config.toml
n_head = 6
d_mlp = 384
rope_base = 1660.0
decay_fraction = 0.851
decay_shape = "sqrt"
train_tokens = 235800000
dataset = "wikipedia_en"
MLP neurons of a small language model. Each row is named by its layer, matrix (down: output weights) and neuron, and shows model dimensions 0-63. Each number is 128 + 24 x the weight over its row's rms, rounded and kept within 0 to 255. A neuron's up and down rows have the sign that makes its largest values positive.
Before each neuron's rows, "raises" lists the tokens whose logits its output raises most directly, leaving later layers aside.

raises: " of", " in", ",", " and", " to"
L2.down346 [117  82 100 113 145 172 142 140 162  95 116 112 107 114 162 131 123 155 100 120 138 136 145 144 130 142 129 113 120 106 148  83 143 140 138 135 142 166 127 117 175 135 152 158 134 103 178 123 153 105 103 132  92 122 135 151 107 115 150 139 123 128 113 140]

raises: "ively", "ive", "ives", "ion", "ations"
L9.down122 [139 126 159 124 150 111 129 143 168 147 156 142 139 137 155 109 142 152 110 140 109 148 107  68 157 130 152 117 129  62 141 149 120 104 109 123 185 142 121 155 122  92 159 126 109 161  98 132 161 113 120  91 159  98  83 124 145 146 177 145 144  97 116 115]

raises: "ations", "ian", "ative", "ator", "ational"
L6.down309 [142 124 119 173 129 113 108 151 165 103 115 131 150 162 132 122 136 121 124 138 108 142 126 117 122 115 144 181 134 103 106  78 108 141 143  74 179  81 104 151 137 133 133 164 143 180 126 156 142 141 173  96 132 142  81  97 121  93 150 119 106 137  87 101]

raises: "ly", "ground", " a", " this", "able"
L9.down340 [104 143 153  81 155 125 150  78 114 137 117 173 128 102 161 138 103 124 171 155  78 130 139  86 144 168 128 120 139 192 165 145 129 150 122 113 114 134 156  95 103 164 163 122 142 135 155 109 118  90 131 131 133 114 108  69 121 180  96  94 146  93 164 120]

raises: "ly", "uts", "incinnati", "ase", "able"
L13.down169 [134 113 157 126 117 135 149 106 131 125 157 123 149 109 112 146 123 122 119 148 176 176 178 124 166 125 136 112 144 178 133 135  95 118 126  97 133 166 119 142 113 154 133 152 142 149 106 149 158 127 149 116 120 139 163 121 107 129 124 135 148  83 105 145]

raises: "worth", "ledge", "rich", "ley", "ow"
L2.down176 [135 141 139  96 123  96 145 102 110 103  81 221 131  86 120 168 113 141 104 110  93 138 123 153 104 132 133 133 128 151 124 137 152 160 154 129 134 163 147 142 147 151 122 155 142 130 172  99 100 122 117 161 141 128 140 120  66 128  62 128  83 128 131 120]

raises: "back", "ards", "ered", "lor", "ers"
L9.down201 [119 132 123  84 117 168 137 113 100 159 120 165 133 100 160 133 156 126 128  91 117 140 134 100 141 113 175 105 151 112 147  96 131 134 126 125 149 142 123 147 142 139 129 140  68 144 170 126 128  77  91 120 167 146 130 126 105 129 127 167 130 165 163 126]

raises: "se", "ius", "ional", "c", "can"
L8.down306 [ 64 162  91 161 183 143 165  92 156 104 161  98 134 159 164 116 134 157 141 122 123 159 107 113 144  82 191 135 115 111 120  91  94 114 136 151 161 105 127 119 107 135 140 123 126 121 143 144 141 125 126 105 107 126 111 164 147 114  88  75 125 140 117 152]

raises: "ct", "ably", "ator", "venth", "ators"
L6.down120 [134 138 114 153 116 121 118 130 147 154 138 162 143  87 131  97 139 152 124 144 114 151 146 117 180 109 112 161 151 152 120 153 150 135 117 105 110 157 110 120 126  91 120 127 111 156 121 172  83 155 149 135 135 105 122  89 134 104 167 121 149 121 100 118]

raises: "ed", "ored", "ese", " Succeeded", " of"
L5.down254 [139 138 119 126 159 128 160 127 107 179 121 138 183 130 141 139 105 149 188  90 139  62 133  83 132 141 159 102 147  95 124 102 131 167 139 116 116 152 119  97 103 113 177 104 144 163 139 138  88 139 135  72 138 120  91 117 133  98 118 124 147 144 116 135]

raises: "ship", "get", " toward", "fully", "ior"
L7.down130 [142 159 142 106 171 121 132 140  80 126  99 105 103 125 117 114 127 122 163 123 153 101 140 140 125 118 128 182 137 137 117 110  70 120 101 129  99 162 179 156  67 159 169 117 141 154 110 132 113 152 102 124 139 125 113 121 147 135 172 138 144 110 140 120]

raises: "ential", "den", "ison", "day", "enth"
L5.down192 [123  85  94  99 144  97 168 117 163 117 171 139 174 134 162 145 115  93 135 138 132  92  96 100 116 120 158 156 112 133 118 118 109 142 135 172 136 121 134 115  58  92 108 125 108 156 152 119 106 140 123 140 162 109 143  98 133 122 126 134 139 142 105 138]

raises: "ledge", "ty", " reasons", "weight", "gu"
L7.down251 [156 152 109 117 156 141  96 151 129 113 159 122 127  97 136 110  97  96 139 129 118 136 108 129 160 151 177 163 145 106 167 122 137 100 164 123 109 110 122 124 139 155 144 129 156 128 140 128 157  89  95 142 117 138 135 155 149 138 100 113 113 117 161 129]

raises: "ans", "an", "aus", "ania", "ations"
L12.down343 [ 99 111  88 131 138 113  93 151 119 121 138 115  82 117 134 118 132 137 172 151 143 164 155 100 143 133  86 151 144 116  89 131 128 160 137 113 180 103 118 114 121 151 162 132 137 133 118 125 168 175 168 115 113 114 108 123 127 115 166 161 125 152  89 137]